Weights of a small transformer language model: 6 heads of 64 (2 for keys and values), RMSNorm before each block.
MLP neurons of a small language model. Each row is named by its layer, matrix (gate and up: input weights) and neuron, and shows model dimensions 0-191. Each number is 500 + 50 x the weight over its row's rms, rounded and kept within 0 to 999. Numbers have three digits each. A neuron's up and down rows have the sign that makes its largest values positive.
A block is one neuron, or neurons of one layer that tend to fire together. Before each block is what it responds to, as a language model described it from the Wikipedia text at the highest values.

Plural noun endings
L10.gate33:531507438482500360561530544482482537593608452537497496571453441514508566505507645501482511511542538438545530560526497561438475461529425465551470522485541510473500512493474474500559405553446525586591492447416590518519529474459587536442500462484547480502501500460601536486515477437517438415550377503515613469524474437470472532401501455477485476506447433493522344409486521557494517418426496418539489479595536486411511525533480493549525491547529418569481471450515410450584426584467519512483580549514458549536513506478470495496433529512516507499536445501409495451561474511458423469
L10.up33:436528517513504439483534508476520540401604516489542496608588507467425434516545521546524526378513482479468477594451522471472380506647510455461500450439516505486505515589500523519487505569517496519523468501480453428428520493511427488529495419506516450499544502557505562506471500488588472496493396505446499518449433463466500482494447456525468453468435560442516464441507570514451583431556514413409398498499567529454562556442457443405509463484531445425551458415478404521574497445414498410501473497504516548409537600464464425466642543484494479439495547479436445545534442526552516506

Mid-word subword fragments
L4.gate17:584532479485505514424517549507515568557588497512493567451528534583553573578475494512505520504550508532463488546575467489502415486431454550437505476560439572473515483486495463600524440444451542568547440519609549380540526579504580452598457498603573548506421480534464485432546511565445454547572519544480445495411633501558485501513561528474513453536480452455485520395523538598548507504561455563441466408485457542470520433523538454544457624476604444534488562488460487559497474510574470536472447473496545539608515524582451511566534518536516472457519513460554546510518526521473583433
L4.up17:488429530508479431479466532406552540471554431523484425478509470470559480496477536465452420479603476537581564414485592517572499514475492486448399428384510596595590542491507516449578465538537485549567588392456544444507490508424439495475508442443454506508425513493427402490516504471515517498525501448495585431556549479425512476428389426524544466529498450511414475510496490512505565449391512459471544387442504510517494507532393457455435529519521499547565407493577480473464433474545492550569551514417529507515544478498475424494518502466474474574513384574514454500463426491526484458
L4.gate73:524444513513412533471508436598503529509513536456413472511422576442419492498420577617494513458503542532499508569532554473517465549380492436469555466501520444444530459461498502526504496494528609408456487435465503462584575484499614496439467559526458462555510516493538504448520476496477520396416590577447464438498492579481605537488478484409484545476514554435511471457488529513499505595473476551436509477582503537514512502436530533534508484533581436407630406393531521473532412531447544521489500456419449472454412451549453400545453490407540565518567525530477499463462520462523508499
L4.up73:426516548505514516485509607509477564482469531461504521415550557472515481427461529518587509535489447489502508503491562435446530471522493537600465550441477552533456542431420547526453495461396523589458496504446425542522426511458539556483591498501452531515491460506553429498526361564523541466455558452527414489526513411563524507538550527540512514479535550464470533412500520502509467402453484466532504388427522453559529468393549527534517565432477459554581471529543559435509427468545579581424545483445532542520400469506546411469567471485401575451455544519453551604511509482573594597
L4.gate86:460384503459506474430499513422524553422434494502457463564576550524416495533514477437426486504465462454556553515529541450502484604489535492420551521487468529437529535457470489513562414432586503499416450500457508483532511421520470471549515521534533503523528465490595426588451470530490467516578429484481587595454560532506548517530416451540608437488465468443429464543431503514477501528540472373481437404488452520494416392424536523500527472437612458567454526509536405541531495521504455547425537551493499457523471570526532494415548474510482593425504534490510416639506502511429495432
L4.up86:544494578431470469529548485500450579477555463508460518434524541496493510454426458550409477489556460591419453521528554543466513532586471480514381536486548526436489505489556421447509452448511481471489505468465493585508498465462498555481537451465553491545438468428565462420544555463515456387515519526528437426528546433424511483485560497523460423553399423505541531536580476476445547408501574479615499549551406510559458498484432468433556511499482562506508550478516562481554437427466575547469498418539540543544464449498457374600456541491529453510466468395600393532520609518480521530
L4.gate241:529462432464437430536540461494504564455467385566502410521477448540562541495561504452497460504490482488527453466480545563544450533598478585518457529596450557451543507375510478499600457459476579439498456476496466481548514382514500581564541492506552490665531507628538452579422569517509454500498437481591437483569547569498528509523446485513500468467530495521543488472444461490389554442460493508537506477507455587557518469409466444502496580462499550571432505407401398424455490554524495500517547535510476434513478483516467570547427565463506533492518535509524510524589571546464512446
L4.up241:516475531498578536498590540564487474467486485550495541521479481465398517530441466462552593419564505537482511452455383474390502538524511589520397490505459494395513430521622526561508476525492544518426576427597567483465526438465404454442560444481573457467474517590473396529533548572442514373480502536538467408391503538497451540470496475479536510525439464520500467556502461551590498495508441468520457579513560549552483554462488501490410437513450460510503559530471490559533521473529491501525493470555489443392511466513526573564606455493502480439479523521443409600499510516503579421
L4.gate242:506502585497479490469465443439542476540527549532424428531547521451513508419435401498486477542488553458529532437497485496456510484499566440533493577549443539468441579436535560456509408470441460512532614522482618525536571440458518527507426423464455531582526487518459505490557466523493529459599470358521557519475417418493615559506509476434553531488453490556573477408468491545548597608518504548534531457519513547610484439461521555479559432470498407507570474437484435472511500507398545523554523528529592527498416566588457437456572533445436490458488499455541501537431497548454500505
L4.up242:557468530430455499516504494482522523531481487487551550513597444503538522525538505568517564518584458573449490415487539518480432545522440463520473472471555508459627545372452543558541532496480633447443482457397452460416469480518418441603510554470532544499463449430571448532511584477474356557538537435530637535506517538420550527525553474464481461600471484388517537523482550476485501384469511409530440491526386499493406486457563465539482477465503434511446639514456499461479441442455456504483528516475489519573478451494495503521510564520544528500443495539473523480520493450529581542
L4.gate279:592535538514468519481395492472447511512602445476441487520534523512449483452498546481466474489521538619450498462451505554515522571469438582420474551518548543365441544600550530518509484531478518500551500455460427446541478414535500480447530552647546521487532459449537494502447521506432532454526510488540485486572506469529460508522557581566571496554448406510424523612463519494446434540413482509545459492515426509463445480521439519455454478487533446605475466441537506519542450452564496516492412510393462525564492514506370530523495513529506461331481612462478536453524544441417432523
L4.up279:414591508518525504504454443430628592503560451542552496579473534534399403446446509516436474503453530509399468485483464488579404483565544463455396489484501474473399504546452519449538527467429488529554591464459489506456400434490553498526463614528498471534507552485482476453442423423505569520547420505488516458463517526470538482536488477500415548493528417525528403459490450510570470542504450469502478473461524583444569441540550516530601489440452437500617499474562526474536513456482541575461496458557527473473472575447473470456606426418425485434494512426475529524506576579505434528
L4.gate285:458493462497421504526522493470454541528510530437515548384541513656475415492539503477519489462456505514475410560500482486541489445495480579495466520551549503552515471437460471485547467532525566554443479462602425517579603471525478459540556519435479429515508515494486490494452536527544536431494573522525460545586530503537601445490491443405554446527414423513525595493427459559433528494522418438556439485494415591438481517465459499610562547406415504511494617548436426550481558519571495574529553451434492525553469417540549456490502507531535554471566553448538457542549513538627516514
L4.up285:547547575514532504506475462486555449475504559543540457411508520528531534555501490456460480425499555533513479513564570471578508533503423477508424536485589402429496461507524505431482438489579481555512479595508518436502501550430505542519514511507518482630511449536616488425396440390512490530497540524587475463509391556469483468572548470530560486526545516441461485541481413449459542457444470459453461468521479529523494572423611459482520462496571450498477533545504516541454555488479434531596421478540517527507631451565602358591543539513468480486421428427477485492488390526551437511
L4.gate367:510462463490528500466563514480488434593533451509386478485512549477417505543410507514495486450522521438549473505483520511584543578536477496460553529523515510532535606495548426465471516467449644454436439518542506517598535410545460431486506405438554513496510516516614537525398542521455418508496514458449487463541464586468494607451549465495557476449589474541562493479475506451515453543515534421577460456532493501476443464535439438531502456488543480530526530427526496481441449481486483573542377490496484525533527471579566440374531498596622534543547493525472455520542424419483530351
L4.up367:572478554464447545490427506570445572438483376528612609470471509537499511562505453511438540530391441413495506446543538482532564580465396484542549490497560444502528510505566483504527504526560486463538477482563504473426619502415472523570488539487531456515559529477498417528467532498565484491401556523436501558498536492516499485474394371488570439456449522522482552519491512468550436476528504500462505636581451496477526382384533416474496547479470485479409577621460459539517554563540512517535474540483457545500439389527511560568475559470460535508545512459532525482512471546512464451

Biography opening article
L4.gate14:541515525463450462538511557506515557543408601468534447499461558502532484454469479513434434482607533474453518513531508430489549525460594601568384528599416395422449492525510546449507534520629517491496507421536460555529465599477572514492568551474548564527502412534542401454475561538445511484527588526582472502593470513522430550518501464481414546504548537514531536482427460458484529554504495521444416572480511578489492520577401469451487425464554547469502477569474486486400577529455556497460461521517479480446446480523531484498481456574445486530504478553600585449495449423507522392
L4.up14:462477594589536556483438512427533550440524500445423453550434459509479569499390535481571447524498507541571488429484422554545505437500525549395495514517526523462510499435543590475460440473512422454498483459592481527447553586395509580511471584533472589475502518554387413506520595481421417532543490489571516489453513491539465474526452492521558516484507449515499396430515519415490576536544531485489469502489502386529499536382523632498571486521533576532426464434562513480484489562557527491399497509451476511490421535498516516556402478443434487576470494499489552526491532482551443412
L4.gate41:549476480432553553480541507539535566486499520588509538473479437589562468492495543487545519475536440510500495522451530479424572546455496583487548460478484477565578509515411567605492557387471488604365515563499558478544376572442481535497539520422479535543546473554489526438516445516500554455586459485547479498444468480524399522587558487543533538456510443489569514562428491604569506464561513470491520454453565491504543440488548572546451460411430474453555562522521536551527387455591371536465520521496552540482532448542587510439510515478572456516484479564560415422435468477487515485
L4.up41:580526463503511451479560421448513530455447509464427528530500462495512467426508553554509488438532513522499546518510435465448415534454584566477456474513533455564534565480481568543481443488452479504390514499487552416536477529421584556474502436543510472455377496560428524485587474557505566500537333454492504481462549470565564515483525504502596506435548471526463402489437490455584488446495484441537515419518520539533481502413596516553366480485466511420521468491548445570505504515491461576416525506521467500505469404531521447449558543561573462534527438516493408377504409528420594513
L4.gate84:586521428530554415409499520454564489433486526457501358468426535435560490470535577531601474507481477510459446536484499433478467530546501455420472468460507413515492553493483647483562509489513496470511528531500515484430571584507610488512441426451479484492481452539515574479548530467510522399515564475518470520523557545542502599518536549488541467447479546499390488506505548360573565446520516513571545545572520510506534506501588510588432429441495578487547509554425461450366529515503593425456439472591531531493459517464508519477534522478590496499517483458437460457549383548505494490
L4.up84:477499489460573542490456502568462445405404515469493519419505527485557499534528524452536536512471477547409555480581422472470557539548493517502487513557424410490558612518517491567511506409501526556470520515591406512459566530441524454510447475420537594544544500430534554572501498502454517388552516460545483476496405434501435542459537464547484480451419500452454487448511470439541469524505556504529512509493515344506470452499530580449424495401460587501569537474493527588432476544434499544522506510556506444500466547464518613450528381478459436525410484586379433471441453562522496511
L4.gate139:531586447547508456455521483468463454402520578529512580455450497512585521509546591557593499424541441494521519482539406524482570568510547499428443433453421527557530549434510455546442407461493579499475465550577487412524501523497450478422519520497504541435524432515573554460520564570496470439506429514518490494518495503568546563485630474385439456455468480535517473538448482514486590509504454521572491514640567588476524539512542485599450478497409588515566500587501579528570426479497465514542484522563422486515528489568599498488552533562446509573507499515476450423525485533459589511
L4.up139:381405523518566488504475492493489492506516588516528515512514418552583469490543545563446526515495489496496552330533521505473542445423523529587412428426506430534568558487412504526475526445464494485430517473498492440560493514482517551516542434428555505413541542515445553570510469516417509470503514434494449492472584479480389522530510508514469501515421595468415486436452395476538511479517514497568568506428480446544608518487542530567480462454557467473545569534453412584566436517513427581462466525490554470529453551448439444433570512531554511583517485604475450498522480418417588502
L4.gate145:549546508520487475457554487483500485504508480443560443512546511515476562559484464526429542439567528583447493457466511551571497339445597509513483534533465545438502545360589583486503533425537582454531490521525469549422494452464424568464506540504510528470488454611512469456493436494501482480596579602495512462460504455581522480544445552527444537463504545475519495510535411505494422544526477509424545388457527515531560442501498556509431496580539483508487673605530473514423590422507539537501552521631533500427472520467495548459500572524526471543452507443501467585539530551445453515
L4.up145:396527541418531616472495472516579570507543561583478493480528499416546490473486431457395572550571541507495502464453497557541514517423471451600491479428423495523514429505568473425492500587487528570449472480589418487481526499612498450582540531530560491439564478473549539483469600540496514496567460432516487580387458520559509579550475519509489491454419625565481595486465489453483544414465452505464519460465468461533465563498559540493553523450541440421506526467354479472528552444569436542471467560457521540465504505534496485477544530519502462534396601458491499473450487461561504440
L4.gate181:550550425482546526513491574561552510453452427408467470499434492632426537534619525429539520520508480496553618464564601458542481492555543527446458550488531473488446503548519444538504484441511560559493436492482524509438511522540470477460408554490544525552548565483602362447527526493486513415527448529520495569535535502450643511552503489430395534497436483527464527499438473512532588584511476580559436474381441459371431458446534554492480521491491529496480485517462496447500475559519490549500486453550555419510529474517530498548477541375471620511494486452481466523542454534433522517
L4.up181:408525622473482465484484487529586576523507436434471442578501419508470554555518489517539535469501493459487541457522527500543353429512413526588425449515479529441523567513495475613551530559447500491422466560512473418415473486457491555458542572650538541468485577484444489486442555431513470515543512513508452611501468439502467498508515469546538433535421539547531517516544486499484525572447445518450545461485511441481482440397453541450544442484379495532524577605479588498518453499448568439500526511567501473486482517449490501497453421444454566482585531620418427541501528528490489552
L4.gate256:515493450487519636531544525569480477456485507518471582501451493495516512433498565492618511426542477477517532503537487519514532499529530451545548532491456478468478608474452508554519564466510517470456490590445463497537418439524427520533475585403573489527463582545525427495465450519567621415521477476523488437461536517506466529551396529429466528534489452500525382393463430457536494497472514405620487507518443529590602501491641444552563450478489501475534505425444440446453568510577523462529498549522530527510431513587528516456534440545442445560432482393435461429481587493541507503
L4.up256:414481528456504575404583537618458412559469499490446505536487564563507444467540550573440445474541440482380385530486500386539500576427436455445474393364489595489462488476478441479538463483555560506519567534580626420456450515448524402487494534548534545495472546509489487446485468482517465507518534514454482559390531485440558490447529544515467494508515504379569518477452476486497523586427492519424490462520490533522478451545513501375470471597576447522541462448568493479532519507515544472592437518565517491539515493448558455516491459454517477535542500498553508483484554521526422569
L4.gate333:517572517485628467484483451539560495495429513459458477509512550481530559571510489487557479529484504477436525528482442513523510384451589536437577552485515487502459521568564500555539535510451575474453476510502524537527507503488558535511574463483432500452444397583364432480454606480516511513480496555494535473499454487582573546482499593465472476542631479471515519454397422479442513590442522405512422468451494559557465448458490514500477477361469564542480438541483517504442614498538548553500452524473452499471510487529542451361559421489470379518518463555550434566489588498509578480
L4.up333:392629457424579451509532434520534426489552493517536435484508438481578535512581470642439435408439429505504471471607468445503486504450549513496459452579501546497435546487579456530507453467447538506456525440401502469541532537511574490476471508635558464482459501487442503538470539505489495471402583548341424487472453535464539446508539510455502499452561529506486482566515449434588558589459453575545545447513509559483502562488470558436595523422500521505500422419488483599524521545472486536514445511548495505523535477501509519486486488505429429472536520438475524574469453478467395558